Part of a small language model's weights: tied embeddings.
MLP neurons of a small language model. Each row is named by its layer, matrix (gate and up: input weights; down: output weights) and neuron, and shows model dimensions 96-223. Each number is 128 + 24 x the weight over its row's rms, rounded and kept within 0 to 255. Numbers have three digits each. A neuron's up and down rows have the sign that makes its largest values positive.
After each neuron's rows, "fires before" lists the tokens most often just after its 100 highest values on Wikipedia text that the model never trained on.

L2.gate612:139149096126144145110124133125128118118090167139092140140140146175102056102143129074137150137098114136065106109126126106103149113133135116162119111134089163131150112109122122134155151071141118164120142198118154126148127082107132135135124155107140177141124111124121157162111155145166121150111155120116160187130135138116148113127137122131093136103114128149105144143136141140084108104102
L2.up612:134171086137062141156151131114207085141151116155106104149128148127159106124134138134091133137110094163108155132093146160122119146091125128112103130112131092117151125125134159107145093096132106150158134123110129137174107149143106145138147168120129146143129115108118113108153143077138096108139122153139136154101123105152143132207125120130131131126101136107101103126137151145108106125132
L2.down612:064122139109085142154147106166128141165117133128156068099122128127100120160135095149130127069211155138099116137140124132133123078151166113151132098122106113110133130151115118194109149151147117130135092105137125100100116124155140096156163112123113102163114144111156145131205154109115122095120166139141077142123165165124147117089108085114114121102145115088143138136124159117159141115167
fires before: "-", "0", "1", " ", "2"

L9.gate600:170117169167097135127140158137161162104121126103080190170169093120136134133130115140129142062160086066116119134116132153134122139127108120124125156104097146095104123123124101119075150116101138096105180166096130105097128171120129139099112104117126111123114135089114142171136103127116135156143104122068136119140123123140170099090117121132128146125131148142164120108144152169116126110147
L9.up600:119120099094101140174090158083149143136134153122137145118126078145129154101147132130104099102145086144077135114128121107156140144104132158130136122139100126099114126151138106109090137125072149165127157146140134101133131146131100117136125116138135114092108094083152134150135112113108151140173133114126177134095150128125141110075130126111170124105130161133100175123113171109135156099100
L9.down600:147131152158072150171146109126146127160160125153157136144117086162153150155153141129117142138174115160164122117149150171100157128112123134121086171125121104136123123132127094088124121105153129104093113125137094184115152144130145164125140124107142136139126118108152169174098101095128156140111123124069135097097116130131127159177125136108119112134113147140132142157134139155138120159124
fires before: " |", ",", " |\n", ";", " of", " ("

L4.gate475:156134103140118135172099157120134126102191129089118142126100089137126130129090126172074133141120118100129152129198163103099126139162115158143100102133097174143111113130108125106141124143131163129122165143115162120138181126118143170141114142126121174137117119133133125129106076107154071163151152116134125121156076131154088112137160182097138145150140094079117143088139177107154129148126
L4.up475:123140068100130138096113093133081110147107124129098095132129184152141129084107115109134107149122121093172110174130142080150106150127120116058124121088122139120138095143166158098075090108147096099104125085183113149118152139128165150132121091114103138106147140132084129146134112130156081132105119113152121143125154110100135117137146114197105132092106146122168135141106120148114114114161
L4.down475:151128129096160123110124134084124110154163153106121106085153141133122173105108121125106145161158152101104103099142182127129128132168113066108118151160180142170144154134107118104146058170132102131115161138118105152134141115085105126154148138151120137122141148144092111140126138096184120131136094171171147122132076132147151105101191068155122121102111121061150127106093161151143098125117
fires before: "=", "P", "|", "S"

L2.gate141:182083094117142132133132212127116132077091161144141145187120155148168143099090117122159125154119142161126139117092153097096151064157134140145133144137125084122125154112125135178118148123151157143121119131142147159122110121114158113110161138140160174081160113164127133167164129120132106116149136153077141125145100142181121165145131151110091117145089110156131109125116137101156109122110
L2.up141:145122145161128153103109125127136098100101165156115141165085101106149115114101109128148147134117111144158172124107134131118129069163162139117111146127120114135108132091131140153113162106139176141163090125115169160127137066095149123120137124139203150098150110120154106156131146136109112133162144100107141150136162154133111143146108123110125106136091136142131118150154164077145107139120
L2.down141:109134134136134134126098133112144148111122113155128079093172170104107104130151187129185134124123140163165103123144104110100122128177124136122124127148125120133143155141104139108168120146138106146114084064107125122163147127138128097125127114086128127158129101116082114112152143153086105154139142081143134105130159123158132148094156115135115139073149164104122134101146152131121094167160
fires before: " |", "N", " |\n", " States"

L5.gate287:118124128136113128130145115173155121131148136119106116140128168122135110123154110140108147120127106127093157193082174136121095104099097112146152119119127148135100097133140136111099105153100103126161139108132154155127126114142104134140144144126143128098120159159129112137139129145136106130126186123099185131151092115145119181147061154135089097139139100148110165087118130137149132126134
L5.up287:142081149112088119129168129118112141163128132116125113091099144141152142118137148148128149124119125106131153124089122143108104124133132172182118129179096121136101111147115159149144139169113098136154122099123092130094131119129083146124160138158147140121111104141113132167104158195130081102122139135135101142130081113125173153101130151142128156119127132110092120107164149127143129089122
L5.down287:115086155128134155147156095121154124113114143112089140140153136160125091153156127084097164127143174141129112105120121167127116152095122092136101122134164096129123094091111165072126139147115129094139162162124149122107128073127144121125108066135117087134123095119104107112126143115139142159126153137073106114159124102150154162109102140156136101110082108169149113116114163135079080106146
fires before: "ed", "ular", "s", "ing", "ings", "er"

L2.gate131:130079116176116121093095107150102105084130146167118144108146134092124139123153119143091106108092112140145138111126151098086116138087156134138110143127122149168146102112097085110126136101138137163125125124076140146138161121131162113136145124121117152152131068129150141091124137082151105107160124120094118191131119110174119095135130094133099123122102081096132128105115098138128141129153
L2.up131:143101115146144136092096162178108149138137135154138116137138154153149154140128151169160091144134088076075110142136138102143162136112075130136148120139094120159159172118156138169128118129116104121158108130112124088156123151117136068091132119107128140124149217192120125108146137111141119114114113198143114121163123095137085080126169102136094123153132148132110104151109135122184113147104
L2.down131:154155143172089110138125175160129139127140176103150127115117170126165159155113144130126105114139161162151144080134107118162130087133125066121128138127141146122130119130115140109105180103135156116118081102132107132120130091126142088114150176108156141131110158101075107119105129144127129180149114093107091095140120083120123106174102117096134112132147105144146146157155154162123127151097
fires before: " |", " |\n", " ", " is"

L4.gate580:116118143097140130098141137162127167122095128152152142145120105167104128130181119139123101131118124113119120123132123108161172107121163143060123136082102143109134106107162083115094133118122133172151130129155123161196135139123129166149154135151122106128115144140095118159132129132113125125149173178163126112142139146098157127124085125088110116119160127111114134128134149121150093136170
L4.up580:130133141121138146095152127128161137098085158148140094133076121143087151129108102153127124151132130091087067175104108094140151118128167168115092124100103105123151085107090129081073135134109085115083147103160138123154146152156093088117150100144136095131144105145118112121171151153126165151117170148141139098114113182126119127138092077097116118107065141133099119087117153138103123132144
L4.down580:112110113160134119124105114137174133108145126098100143153095136121143120163117112122158161141098115115149085140108101105130133140140099131115129133153117080191110111089099130098130161114128116078108159159138113078106088113125138145137135113113088141147133131096135092154106151134143139118083119119104087141135132147129103110140155088113109176115132117170117131158114163115119162148149
fires before: "ure", "e", " of", "or", "ed"

L2.gate664:113168131075114173129121151114133110124097088101124130160142141149144149136145131128086154149110147108146134135159142120130156135143133118087127142087157142135124138155145142126123130148113101094135127110128095144165112123140084159116110136119140125123068139150147101112144110121140178148125076145184128126153118172114159089110181119126144151133134154094165124097103175117123124140110
L2.up664:100133130071114096085155111161139144122094142138119125154115074106134157145112142109098090107161131105139147152130163083084099118144117090103135162107144125162143102124137155147114160132141107133138152096126122119188111123130154163101132166139157153162118160139128133155134143158118114117096158142151098113107106073140107115132143131130129141160118166099154149082146158101159127158125
L2.down664:097122144125153185174103158112100092117157128115126109105174117128145126095119144133132135108089104124112150106183168129147107121157103110125114143164145141127159131099133115143169139131130122108125127135121111140144175120160158156158145108114091165134099102106109089127111107127111073129164136129110101130166124164121100129156192163090108145109128132115151143119051153097118125101175
fires before: "==", "A", "S", "=", "===", "In"

L2.gate509:126163111154139139093113136093117082105115139081130170082102127136140092141127132090096136073138101114119134149145086152118150119130134079161158100124087161140130171114124135152126169140146138139151118140145109123140138107144114140118137135108144104139098103132157110140127136074159164167145081097164097130127138113087106120133122127093121089128155127158116115100141110180133140131150
L2.up509:091147105123125138150124165085125126112129101086145157112134127119136118111131142144125126059111091148111160147099147147091130140086118117115116144093151112147153156132145108134136139137154125118112098154127084124155121164094097123163159158097156167148128114169111100143102120126143124143108113173097137138121159135124083168096125146106122170118117077188109141139129137129159113178135
L2.down509:065133075109079095163081130155134144106096130132120125129169129128159096104130137124118146134157137081155104102174151167144094197108133149150147133166107109107116135126092160122112125123085127129098128143114125143135163160145149130136109085118203144130166122151141131118141151118114146132131117136138122116145103126145139153078138111124128157160121153151136131180133156162151100141156
fires before: "0", "1", "2", "3", "4"

L4.gate66:150110129157094063135168151126135138117139133095124187100103125089151142166175138124152163144103138103109106115139148147094122102131111108109091136139076160170108133121143131069119143121151060118156131124140098114134132141068137133141134137140118139141081121147120137155109109123110123091098118146133156143133114157078094137098109131104138163157145107099123150119100147132156123142090
L4.up66:106117127128118126156184145106138153140121115107139135145141131115128148151093090145097142129156111107163106136116116123159148161129148111147160142093143119109124099106109132109177123112088139135126118104150157130189137154118126136098095120074115142129130122134105114115119146117132125132109110121146097114106109125157121136136132103133160153096093166112143144115150144144114142136100
L4.down66:125151126143138162063121124134139124152158136120092060123124145130137121104139146134168141105086133131140129154117121128131097113089130123100113110128116140108088133124153105149085123136130141107125094181159121175091125122130129113171156107198103125094115108161152132073156157116127119106172156116129128148115130095143121075146140178106119122141102137143142158141146109149131118110168
fires before: "|"

L9.gate357:109082095117115127139119111125134113150130119150139120094140152156116110121122127114142121109099117163139131169176085125136141129146122166156112132103160119123159105143134130140127118160118130120117122119107108143088151118114156126117119121122111105123141121131165155112145099089112162136121145114151132130180133133157090137118128103125145130063154137082138092143039111137147122128118
L9.up357:181099139138134129141118163126109105144120104116151146077151112132111080142119138122143120131079094101136150133134109141118121155188166152153143156167125138122098131074177152132159102147158137161112142122121096127160143130107134165053138153128154123131138169151100132123092109162146092118133160150124108099131156137116118117129140133162128097094110136115144141182144183099135112098149
L9.down357:134110140139123147135087077127118129091112136105132089131099099143122105141117116126143145110106151120149148122134105132161162154131135161101084144102156147153099142123142116126137133119143143104115069154127134075128152127152106085115105121111103131151099127112104155142160132133104087139132181132130136108128160134109061159138162105126084099076118134116079086145121171130100127150153
fires before: ":", " of", " |", " between"

L2.gate331:153111143147125124145141139140141127106114115119142140127119196118137122122118142109177123141117116116149138133107152170142120121105097126124132131080104159145125140099149121163123132091195138140140119176091117148125140135098136148147105132120113168137137129142125125108156157150134058116169116142135121131146151136148103171133138137108152132127103133173070180111117126107159133170133
L2.up331:123125160143143129147093130151142120101102111116151126137123130101119167113127133127166164154136127083120145094114178182094136127118065120112135128087101111124123116135110134143106109074137115091164140094100103107140145115112154175120151131114141148149121149144114134155177193094132105121115143102150130107129145168138113110147138130118154169136107145115082117105133145148149110145129
L2.down331:143152089112130189113147063180133140118124121133164155118160134152130138128161134142111136124123112127136147121108104122139161122105165169107122098128120117132117145099087121141112157105116107116145135107147137132133165142154138149153130089142139109181132125121099152103123138143087076148144135126139136142146110154140142130122120123148118139154087105117129115144151144121098111102163
fires before: " |", " |\n", " (", ":", " of", "el"

L8.gate98:119102111113115092141114108160148150144109117141113158121122135148130106139119127125090142123142123115145114140127114114086142139143145150138083175091131112116146127104170144160108113194145121099112166136144138161127102173142115158135112142135125132127140134142130127122148158096118126135121116105112120121148147091149171131140093131137095141103143119052126126175155129152128102108117
L8.up98:150161124115156090121160114117162162090135120139139166122079148106113155137141197159124155135137079134133114154158103163122126126119130159150112101105137134121154098126155145118117125157140150110116141139132095136115116143079111098150138135129108094079139123125149109158132129133113115123117155145136110094154105137105101143128140163139161160121144107148121170131154140121157174127142
L8.down98:118067106164120125132107130184075114140136153094144103134126062140142132140139093166190128136086135140153155097143131138102168132123148133126137157116103137128143118149121123108158125123119149138110097117128103081138143114127118118092123130138137158088162141116146117105119128166091099143156134142135149171183124137194101152145116125116133105111125129136176129149120193115121108123138
fires before: " ", " the", "her", " of", " |", "e"

L5.gate3:132154168138146150133170152121162141145107147158121113117140131120137099134133149170127132110099138097152101116143149104134105108100134137139164122099111128129128125122136171109117105157141132125093140143119124173106137083130107136137158073107171153141116115127142128096094149089081202105125118137117152107165139162119132117124149143127094184112154120120164094107108098134158148137102
L5.up3:108128140131128106129100105145139114157132148136137123145083110115145118122178142101125123125127109106122066125104103067099118153127135125126097131101174149142103135107184125138135150128115134126091111116113141159140137145112154125141157134077116116137069114134129128129133163123066131144161135175171140157123156115180123082110134116133132139105153131155102120116087130165149146108092
L5.down3:119119121174140115101135119126135148137113169127116131124155134109119112123100111150144122164121160145128125138141155139111159165141108176123121131117096092139109193118133159137128140154149110165093110121102093149150157133137154086096110078167110079127156122113126149149143142152125136091131166126109154129119110151146115142090115152159075145121117123130125114112152112155087122100106
fires before: "us", "s", "al", "ing", "ers", "ed"

L4.gate91:124088185151137136166160131171143110121139167138107147119131137127152109143131096123132099123087134124124127124167179109134129088142113153161152130155099154066102086128155091118081100164133132146131135100125114129075154147105160158121178076114114148117126114142122116135127147153154154078174153149066153133138147152140107199170109130133174125144114090126104133119151122123149113109108
L4.up91:133114150126125134118129134145138105113150148156121156136130117115184126111128069092131118161085118116149106140176136116126114089123119125119123094114093133103086124091103099100135120188104141135156096147129141135121157157153131129109143075125104125088121114102164130146132137130131135149158151129153130163152139123136136176139106149154113167162133096146088111089121092103172144052112
L4.down91:139106142158146111137133124102099106120144112104104128108112147127119112125153104111116155110105112118100112168160074142138143103105105096169104125180111116149151140106107149108170140168085124101114118141070161112126094105120127123111168092120139112106124134159146116151134135103153106123176132127124139134177109133154163144148122124197109143117084075162104151125120096101128111107154
fires before: "ed", "ot", "s", "al", "ats", "in"